Weights of a small transformer language model.
Size: 10 layers, width 512, 8 heads of 64, MLP 2048 GELU, vocabulary 17716.
Architecture: LayerNorm before each block, learned positions, no biases in attention or MLP, normalized queries and keys.
MLP neurons of a small language model. Each row is named by its layer, matrix (down: output weights) and neuron, and shows model dimensions 202-329. Each number is 200 + 40 x the weight over its row's rms, rounded and kept within 0 to 999.
A block is one neuron, or neurons of one layer that tend to fire together. After each block is what it responds to, as a language model described it from the Wikipedia text at the highest values.

L5.down1658,188,235,170,247,125,276,256,199,161,229,216,234,218,184,229,229,271,205,108,248,283,123,231,230,238,194,275,197,196,269,220,181,149,134,262,171,208,193,187,213,198,240,181,204,172,239,207,159,205,190,169,157,204,235,173,210,203,233,213,188,131,262,206,254,187,210,172,179,185,237,172,172,248,216,271,169,209,205,123,218,184,154,215,209,156,103,142,211,214,196,250,275,239,182,208,258,224,212,218,242,180,265,167,213,256,163,279,199,169,226,196,149,229,156,155,175,249,219,246,259,252,200,235,167,256,259,137,159
L5.down1933,200,233,194,190,241,225,168,164,186,150,222,255,200,138,164,184,179,200,198,171,230,167,257,231,270,240,203,218,232,185,175,210,186,186,209,228,288,148,226,182,209,285,218,252,200,230,177,219,190,189,209,108,180,268,205,203,174,176,248,158,265,173,193,196,62,257,226,185,202,254,189,204,156,180,212,156,176,114,210,271,187,211,219,138,178,178,123,186,205,228,181,186,281,239,197,160,152,189,171,207,232,253,184,222,159,130,237,325,132,199,199,226,245,219,228,215,263,227,274,178,166,216,161,239,161,165,196,244
Responds to: Decimal points and cell boundaries in Wikipedia data tables, mostly election results vote percentages (the . in 58.5), also sports stats and column headers.

L5.down324,188,227,230,221,152,246,226,235,215,179,193,162,164,238,223,196,155,190,157,194,228,206,118,137,200,185,243,210,180,220,204,211,251,148,211,246,169,244,168,135,169,217,209,170,100,194,245,142,146,194,160,227,313,184,209,197,232,159,168,245,205,232,192,175,164,136,291,228,170,165,186,215,206,204,150,208,193,128,203,169,184,218,219,183,205,159,209,204,174,138,185,212,199,164,176,215,235,233,290,158,274,210,137,233,198,164,196,252,259,271,175,242,159,211,198,274,117,141,255,214,192,183,232,193,272,216,252,144
L5.down774,189,203,213,228,215,167,260,143,222,261,202,244,210,216,223,237,152,264,143,270,243,187,195,174,253,191,221,213,193,187,253,265,189,237,220,235,221,197,230,163,175,248,196,230,251,86,154,194,151,172,205,244,242,192,99,222,216,154,202,213,184,221,168,187,195,81,207,159,151,217,253,239,207,207,248,206,187,176,161,161,188,184,155,136,190,130,190,186,210,161,205,189,204,161,111,219,225,159,297,247,191,241,217,175,200,214,228,158,288,269,194,162,165,227,209,174,183,194,244,197,259,148,253,270,172,157,177,192
Responds to: Month names inside full dates, strongest in biography birth dates (born December 13, born 13 March), also release dates; weaker on "from", "in".

L3.down470,200,152,219,285,221,278,192,185,231,187,215,209,179,196,176,171,194,178,202,222,246,204,209,180,136,143,245,219,161,190,204,200,224,245,183,233,239,248,192,179,155,183,194,249,161,226,258,182,220,202,158,236,132,243,150,226,275,238,192,258,184,173,227,179,113,128,223,223,218,197,119,154,210,186,305,205,189,203,205,221,209,234,171,182,181,191,209,244,181,225,78,227,267,123,218,164,227,157,241,212,159,152,261,190,199,176,228,236,250,163,201,215,226,205,150,259,245,180,206,257,196,174,289,199,232,244,250,149
L3.down495,232,168,200,177,261,172,181,167,123,175,196,266,101,193,192,226,198,160,237,206,215,160,195,212,145,208,239,197,203,192,154,152,286,268,221,254,177,234,182,216,197,215,257,166,152,156,214,247,220,203,210,223,211,195,159,262,268,235,205,234,281,170,221,225,62,152,222,169,186,194,138,178,238,111,255,150,203,177,197,208,238,194,235,168,169,288,246,212,197,174,216,253,180,155,224,212,193,208,150,242,218,150,181,241,240,223,174,217,151,221,129,153,246,232,217,220,225,236,159,221,173,194,225,175,213,216,268,237
L3.down530,216,250,347,164,175,216,209,165,235,238,195,150,157,206,115,224,116,214,199,300,220,288,225,165,213,189,207,154,188,170,248,194,210,293,187,164,215,222,219,160,181,229,207,190,187,188,215,214,161,200,162,245,191,213,120,239,222,167,234,206,158,197,162,194,219,255,239,216,227,249,221,152,291,219,233,186,158,192,279,267,184,197,196,202,236,127,180,209,148,124,171,218,213,199,167,207,160,189,250,218,224,179,141,128,316,254,175,215,222,110,170,210,218,193,198,213,248,221,206,213,212,204,225,177,188,246,208,186
L3.down1934,253,180,162,203,187,264,157,184,234,252,231,248,253,226,166,183,187,141,145,206,183,153,208,265,161,195,263,197,227,230,179,238,226,162,151,229,227,179,125,187,211,185,189,121,198,195,204,188,222,187,190,249,312,222,273,210,212,288,281,202,182,239,145,171,212,246,267,217,177,219,206,233,180,214,248,247,237,203,225,200,175,182,186,127,190,117,216,166,185,257,128,215,287,218,140,167,179,151,194,184,228,228,210,189,180,153,172,209,207,176,245,198,224,173,118,171,226,209,188,173,145,139,188,246,142,219,243,162
Responds to: Month-name tokens inside dates, usually just before a day or year number, e.g. born July 28, in January 1944, 5 November 2011.

L3.down213,246,235,250,174,224,240,235,173,148,166,221,181,172,155,246,171,175,246,147,202,126,166,261,202,197,265,132,179,205,184,225,178,153,151,223,214,157,199,264,217,184,252,169,182,250,159,192,211,186,174,205,122,196,218,230,213,223,268,236,189,222,213,238,249,123,278,268,181,170,241,207,244,224,197,217,210,198,279,235,352,169,149,181,214,232,216,184,187,192,186,147,258,234,186,231,155,172,207,176,202,182,223,182,203,212,245,189,262,152,228,213,79,159,225,157,205,217,180,177,199,211,249,160,241,50,209,173,225
L3.down715,130,211,209,175,173,192,147,264,155,191,187,164,123,164,165,177,202,216,234,161,222,178,171,223,227,199,274,184,149,147,178,198,240,224,249,175,181,133,249,81,170,248,146,243,152,237,255,318,230,203,246,175,135,202,190,229,110,95,187,174,197,204,189,193,211,284,240,252,227,196,207,200,220,267,179,129,201,200,200,185,192,249,144,195,234,256,224,169,172,199,192,187,281,222,198,132,215,239,188,209,251,225,125,276,216,188,229,137,249,193,195,198,221,239,278,274,169,193,186,182,183,225,220,223,149,100,253,237
L3.down1154,205,185,205,277,239,246,220,192,98,164,195,116,156,179,209,234,146,198,231,181,166,131,275,193,198,165,177,237,162,276,220,231,130,259,262,217,185,184,265,176,144,257,193,195,184,174,233,222,183,132,97,235,196,212,136,257,237,135,133,180,212,193,183,156,110,316,247,251,162,240,225,273,209,251,283,167,216,183,199,294,218,280,223,229,238,269,241,201,163,259,184,231,323,178,216,199,254,221,160,122,166,198,167,218,135,174,251,205,200,255,205,232,144,233,167,216,202,244,158,148,161,280,182,183,225,194,246,220
L3.down1590,196,206,268,251,193,235,131,222,126,203,207,159,193,132,265,229,227,211,204,207,193,167,200,196,211,188,193,215,154,260,164,229,158,193,262,245,229,193,235,240,169,210,206,194,178,193,229,162,233,157,127,202,185,188,180,232,283,135,181,173,198,177,223,163,134,329,212,224,161,166,228,191,178,213,162,155,229,211,171,211,153,263,284,249,174,250,230,141,186,155,201,201,292,219,227,163,246,227,222,231,164,261,200,159,149,151,205,179,200,216,154,247,155,224,208,275,203,249,120,187,135,257,176,154,225,207,216,176
Responds to: Word-piece tokens with g, k, z or ch sounds (G, ig, ag, k, och) inside split-up names, mostly non-English surnames and places, e.g. Brats-ig-ovo, Nord-k-app, G-ottwald.

L5.down1236,210,194,161,176,186,258,213,207,120,151,256,132,141,260,223,203,177,300,178,220,236,210,201,165,231,113,219,216,221,185,148,197,215,288,237,200,218,190,272,215,214,193,241,238,242,225,203,268,179,136,172,201,144,200,198,219,218,240,202,232,151,180,210,236,250,279,225,252,194,178,210,194,267,155,239,205,173,226,208,181,134,192,192,151,229,201,240,189,133,174,232,144,185,216,244,232,208,218,190,120,224,213,132,198,183,142,200,252,217,197,159,172,181,161,175,187,117,177,269,258,188,211,226,173,222,195,320,155
L5.down1515,202,210,234,177,174,266,229,182,151,139,218,201,168,211,203,260,197,147,164,246,207,295,251,194,233,220,223,241,206,199,196,223,257,82,170,172,212,129,239,219,203,173,237,210,256,93,110,256,206,128,217,195,209,219,182,208,201,198,188,248,126,179,258,215,210,260,201,223,235,196,231,230,135,126,239,223,323,239,197,195,228,234,226,195,237,234,189,182,154,215,268,185,239,136,180,194,255,160,202,258,190,214,156,229,168,174,136,177,221,186,139,230,159,203,210,211,182,185,199,164,230,223,158,206,182,149,173,149
Responds to: Last subword piece of a multi-token proper name, mostly surnames, in tables, cast lists and credits (Fog-gin, Cav-all-o, Rohrab-acher).

L3.down400,261,265,184,233,183,257,169,213,159,248,234,203,165,244,251,129,226,208,271,144,188,286,176,208,180,188,186,195,205,215,177,241,196,248,156,125,155,180,170,198,190,219,170,172,252,146,96,211,136,213,207,167,195,305,139,176,178,227,146,226,189,194,204,227,191,300,217,215,192,227,281,215,196,161,197,231,181,202,118,225,227,201,232,177,177,203,205,218,203,161,278,167,255,107,146,215,192,242,145,192,230,203,185,217,166,129,194,188,184,154,202,237,176,168,167,180,193,145,267,230,156,190,147,219,162,118,218,222
L3.down733,255,80,211,230,209,149,169,214,234,245,240,192,207,213,262,180,244,234,222,186,183,180,180,177,167,222,250,184,257,164,145,138,224,192,167,219,190,211,194,200,205,147,289,174,226,181,119,127,203,187,166,176,222,279,250,211,224,228,112,237,235,223,277,210,224,239,203,212,206,221,259,204,218,237,144,195,181,126,202,134,218,209,204,215,259,140,253,158,198,213,214,236,241,185,159,266,174,171,214,140,202,201,161,140,160,196,182,150,228,242,189,197,179,198,166,234,218,179,194,218,168,215,202,221,255,190,271,227
L3.down892,207,197,163,207,207,195,142,192,168,214,174,179,181,207,185,173,193,204,156,215,261,242,198,198,275,203,210,177,225,180,121,188,203,141,188,228,235,178,180,224,155,187,113,157,267,179,183,201,178,204,252,199,177,306,126,250,157,222,185,273,133,209,216,177,239,293,165,212,202,224,264,202,202,186,223,181,142,273,187,246,235,217,209,202,205,191,116,155,244,173,196,228,237,231,220,267,143,242,187,199,194,230,108,121,149,142,198,210,161,259,272,210,199,172,192,188,248,213,252,189,190,219,169,264,196,204,192,283
L3.down1641,163,249,144,167,194,187,162,267,168,237,164,231,177,224,120,211,187,177,202,242,172,262,193,191,238,179,202,219,204,194,206,158,162,187,256,291,258,184,137,199,207,266,129,188,216,204,119,297,184,202,186,160,225,185,126,236,196,238,269,305,251,195,232,217,276,212,161,254,243,209,303,144,207,212,241,145,231,284,197,184,235,197,171,305,152,183,158,208,299,166,203,153,208,197,175,221,179,226,203,209,256,197,178,177,174,162,277,219,161,262,142,187,236,210,197,234,199,204,163,209,209,230,196,170,269,181,183,248
Responds to: Digit chunks right after a decimal point, thousands comma or time colon inside numbers, e.g. 23,'00'0, 6.'40' m, 7:'00'.

L7.down509,170,268,190,217,217,226,116,242,153,188,216,189,171,219,180,190,222,185,214,223,182,245,136,205,229,195,189,160,220,294,168,138,188,196,256,139,196,208,260,192,190,255,197,155,243,186,95,144,258,245,174,195,182,191,177,208,235,177,250,184,198,201,156,194,129,182,185,240,242,331,170,239,244,216,208,168,193,204,103,172,180,266,254,211,139,140,211,178,243,231,205,188,321,193,181,212,160,252,109,191,245,189,222,219,177,148,172,244,103,144,239,227,219,193,248,165,201,229,197,187,212,193,226,240,149,224,199,233
L7.down523,177,264,217,229,171,194,201,168,162,175,254,158,180,237,152,200,185,183,244,221,178,213,149,234,190,228,166,253,181,237,237,247,256,137,220,270,185,192,149,211,216,215,216,114,168,206,191,246,168,195,214,206,175,181,141,242,137,183,266,155,182,211,178,173,26,262,237,252,230,201,147,248,269,171,264,209,257,169,254,220,214,180,152,225,213,163,184,183,165,228,123,137,218,212,227,244,125,214,220,106,230,239,178,239,198,172,202,255,173,248,181,253,210,210,243,182,166,310,218,205,223,231,227,226,162,179,194,149
L7.down633,201,258,203,203,137,198,208,161,160,210,180,169,222,228,218,117,194,172,240,242,149,215,203,171,186,152,167,225,189,237,208,162,254,176,203,144,201,181,167,163,241,267,168,231,171,265,219,181,206,235,254,256,181,158,188,216,153,153,157,140,251,221,175,182,54,271,180,246,208,183,232,252,162,281,148,234,238,146,200,201,177,186,133,227,246,228,176,196,196,203,207,162,192,267,183,238,145,199,171,211,251,178,221,207,165,281,228,201,229,161,218,235,203,247,208,181,206,178,156,225,164,138,256,245,223,188,149,148
L7.down950,152,211,214,203,242,177,210,178,229,210,192,207,135,187,216,229,228,170,210,147,162,167,178,226,243,207,155,198,174,313,195,272,134,152,130,187,202,193,144,188,215,125,220,298,214,210,153,102,201,202,247,189,164,128,288,213,236,179,152,225,175,178,193,168,138,166,174,220,236,210,169,207,211,217,221,187,210,230,237,186,135,267,177,132,117,152,125,213,209,181,184,185,295,265,174,204,178,158,155,138,207,159,263,224,226,257,174,234,156,155,107,202,188,193,200,224,219,200,171,190,206,259,199,272,191,151,246,182
L7.down1211,202,173,248,162,217,231,211,179,175,124,162,121,188,95,146,213,175,245,209,177,223,193,207,177,170,171,212,178,252,260,140,170,253,258,146,111,211,226,177,223,199,190,113,223,200,260,152,190,201,231,264,245,205,213,270,146,256,227,154,243,224,288,261,149,215,78,174,172,141,216,245,225,171,101,180,227,218,180,167,222,247,212,189,206,171,126,174,249,241,175,209,193,179,210,247,219,213,282,178,250,184,168,261,216,172,167,172,180,153,123,154,151,218,153,192,213,180,159,221,230,255,243,205,176,272,127,159,198
L7.down1300,150,199,166,204,223,163,187,209,223,281,215,195,197,179,226,264,217,227,221,180,191,201,221,215,206,200,240,185,235,147,248,259,252,240,204,252,217,215,223,214,167,179,179,160,177,220,218,249,176,164,179,232,251,213,175,216,188,229,150,194,128,145,157,262,161,212,255,239,194,242,161,175,231,191,238,232,211,183,180,196,151,266,125,164,156,167,214,250,221,269,177,137,191,180,227,138,183,225,229,214,223,221,160,170,264,205,282,233,198,279,242,158,271,138,249,137,211,261,226,139,221,182,187,232,184,176,213,151
L7.down1452,208,239,218,167,223,202,273,241,170,136,238,220,199,201,168,213,142,144,252,159,209,147,159,160,220,214,168,212,178,278,211,192,197,181,187,189,192,74,164,150,262,257,242,198,282,239,112,209,201,152,253,207,175,154,214,189,189,157,135,246,176,194,118,188,70,227,196,221,192,215,136,298,241,191,220,136,295,190,250,162,225,138,217,153,223,135,187,215,214,199,188,237,210,203,181,143,190,221,173,171,248,193,245,202,135,240,251,243,184,153,161,200,203,167,204,205,192,259,267,213,198,207,195,264,202,194,218,203
L7.down1691,175,183,168,239,194,164,199,233,152,271,130,224,183,184,193,164,187,226,183,268,158,182,191,144,187,190,177,237,142,244,188,208,273,182,215,153,283,251,195,194,253,237,178,119,153,175,157,229,241,156,180,244,233,210,221,242,235,160,220,188,205,232,153,153,180,283,176,187,227,231,207,197,176,212,180,183,183,187,216,244,178,214,167,175,234,200,181,243,253,258,203,158,316,168,192,151,190,184,239,193,243,308,178,197,254,178,181,192,195,196,177,92,236,217,185,209,198,158,166,148,191,172,179,193,176,224,207,219
Responds to: Integer part of the percentage in election result tables, right after the vote count, e.g. 58 in 58.5, 61 in 61.4. Weaker on other numbers in tables, dates and coordinates.

L7.down33,217,147,145,178,152,209,86,264,118,249,153,195,211,249,216,197,167,234,242,137,191,182,153,199,176,174,215,152,197,115,209,215,210,246,238,257,170,219,204,176,226,192,210,184,175,159,145,268,142,173,153,145,217,282,251,209,150,180,190,255,191,199,227,220,222,124,191,216,142,197,263,220,256,142,263,109,203,177,151,183,170,179,216,211,235,201,240,163,260,253,255,166,200,185,175,215,242,219,246,196,232,185,188,150,153,167,271,219,178,216,234,256,140,183,205,225,232,242,165,149,216,184,215,116,187,92,144,174
L7.down133,115,165,213,171,117,184,136,219,163,212,202,173,201,128,236,183,233,200,157,112,94,127,261,182,258,204,168,225,192,191,229,205,215,91,193,231,217,231,292,135,159,161,202,244,189,254,165,235,252,237,223,234,215,253,287,243,160,133,232,179,164,204,225,205,212,151,223,213,169,225,192,154,231,209,146,187,165,231,165,219,152,204,180,200,209,225,218,274,256,240,206,200,207,189,260,232,261,205,185,191,232,199,266,234,214,305,168,164,194,176,269,240,173,182,142,160,216,218,135,135,239,173,263,251,179,251,165,165
L7.down325,153,218,221,207,244,200,171,253,228,158,189,227,216,175,209,207,200,182,226,214,185,125,223,194,171,171,176,218,230,193,209,185,137,139,225,182,196,142,154,157,208,256,160,134,207,181,209,134,178,203,198,213,156,137,220,181,209,181,223,195,262,177,153,210,259,226,139,187,178,190,237,228,188,206,138,134,182,235,231,178,215,152,182,217,240,248,142,162,235,238,192,126,267,227,205,212,239,198,170,206,154,227,232,256,116,182,214,201,223,181,242,180,283,246,209,169,258,163,245,243,258,233,161,237,256,227,236,202
L7.down463,179,251,247,263,171,212,228,156,163,204,143,203,184,162,172,187,168,201,156,156,217,196,147,211,129,200,223,201,205,181,195,182,240,170,193,175,222,218,286,164,256,193,115,150,175,199,247,218,208,194,222,153,187,202,134,202,204,167,270,214,196,240,193,206,250,273,238,208,203,219,248,195,243,262,254,236,190,239,215,246,175,200,246,254,225,137,270,206,218,226,269,238,170,185,205,202,253,206,202,163,196,160,252,169,218,210,222,235,189,183,174,149,142,183,252,228,263,220,186,177,195,273,180,187,183,256,171,189
L7.down836,152,180,240,172,205,153,218,280,117,217,190,233,186,247,224,193,211,162,205,204,161,176,222,186,169,192,227,144,118,221,169,233,135,256,115,145,100,331,179,115,204,207,279,102,218,261,239,214,167,162,206,237,153,197,186,188,184,202,189,168,167,152,153,263,313,327,147,156,199,203,174,236,206,178,164,203,217,226,126,214,180,236,158,206,225,212,180,197,230,223,222,241,334,199,195,240,226,154,225,168,153,166,185,222,194,190,180,231,161,239,169,199,197,155,250,172,154,222,165,213,169,244,180,211,213,206,358,221
L7.down1316,211,217,256,212,166,237,255,219,234,151,200,159,190,176,192,272,206,179,171,157,199,176,166,199,192,270,161,245,232,243,138,191,233,199,157,192,234,157,212,203,226,188,179,137,214,187,226,170,213,130,159,146,243,179,199,189,233,118,190,194,219,145,153,172,251,422,229,230,171,198,191,199,213,255,211,225,200,249,236,189,133,261,169,201,212,197,193,179,161,175,182,325,313,174,213,248,224,202,213,193,214,240,209,154,224,152,226,217,228,212,120,182,252,203,227,159,174,202,225,228,180,190,220,173,151,220,203,94
L7.down1401,241,175,231,213,181,168,204,190,238,224,243,184,177,225,288,145,207,160,133,133,154,164,154,183,234,164,142,220,186,189,198,200,191,185,215,256,164,195,280,233,190,169,163,208,235,201,188,154,192,239,275,271,196,211,244,229,218,214,254,139,176,209,250,192,318,299,151,182,169,214,161,171,204,148,209,188,194,104,161,184,246,211,211,231,297,242,292,210,232,266,255,239,181,182,195,303,236,235,258,181,205,177,292,264,183,198,174,209,242,221,174,177,177,150,160,161,224,188,165,172,201,135,198,163,254,231,220,109
L7.down1422,241,258,299,211,133,258,231,133,240,172,321,201,172,145,249,276,157,167,174,178,124,221,210,220,203,153,184,235,246,168,178,236,156,115,111,239,216,196,243,226,164,203,219,193,226,206,159,186,223,203,244,196,201,238,177,178,233,235,212,184,176,152,259,262,152,319,194,235,175,173,198,204,277,218,185,211,315,173,222,170,211,229,119,278,183,249,188,230,147,243,186,248,216,214,192,243,220,201,210,222,189,195,171,163,220,247,144,175,193,166,229,203,157,153,170,127,204,189,239,154,185,226,272,108,223,207,157,161
Responds to: Word pieces finishing a person's surname after the first name, often before a table pipe or comma, e.g. Koh-n, Morgenst-ern, Moff-itt.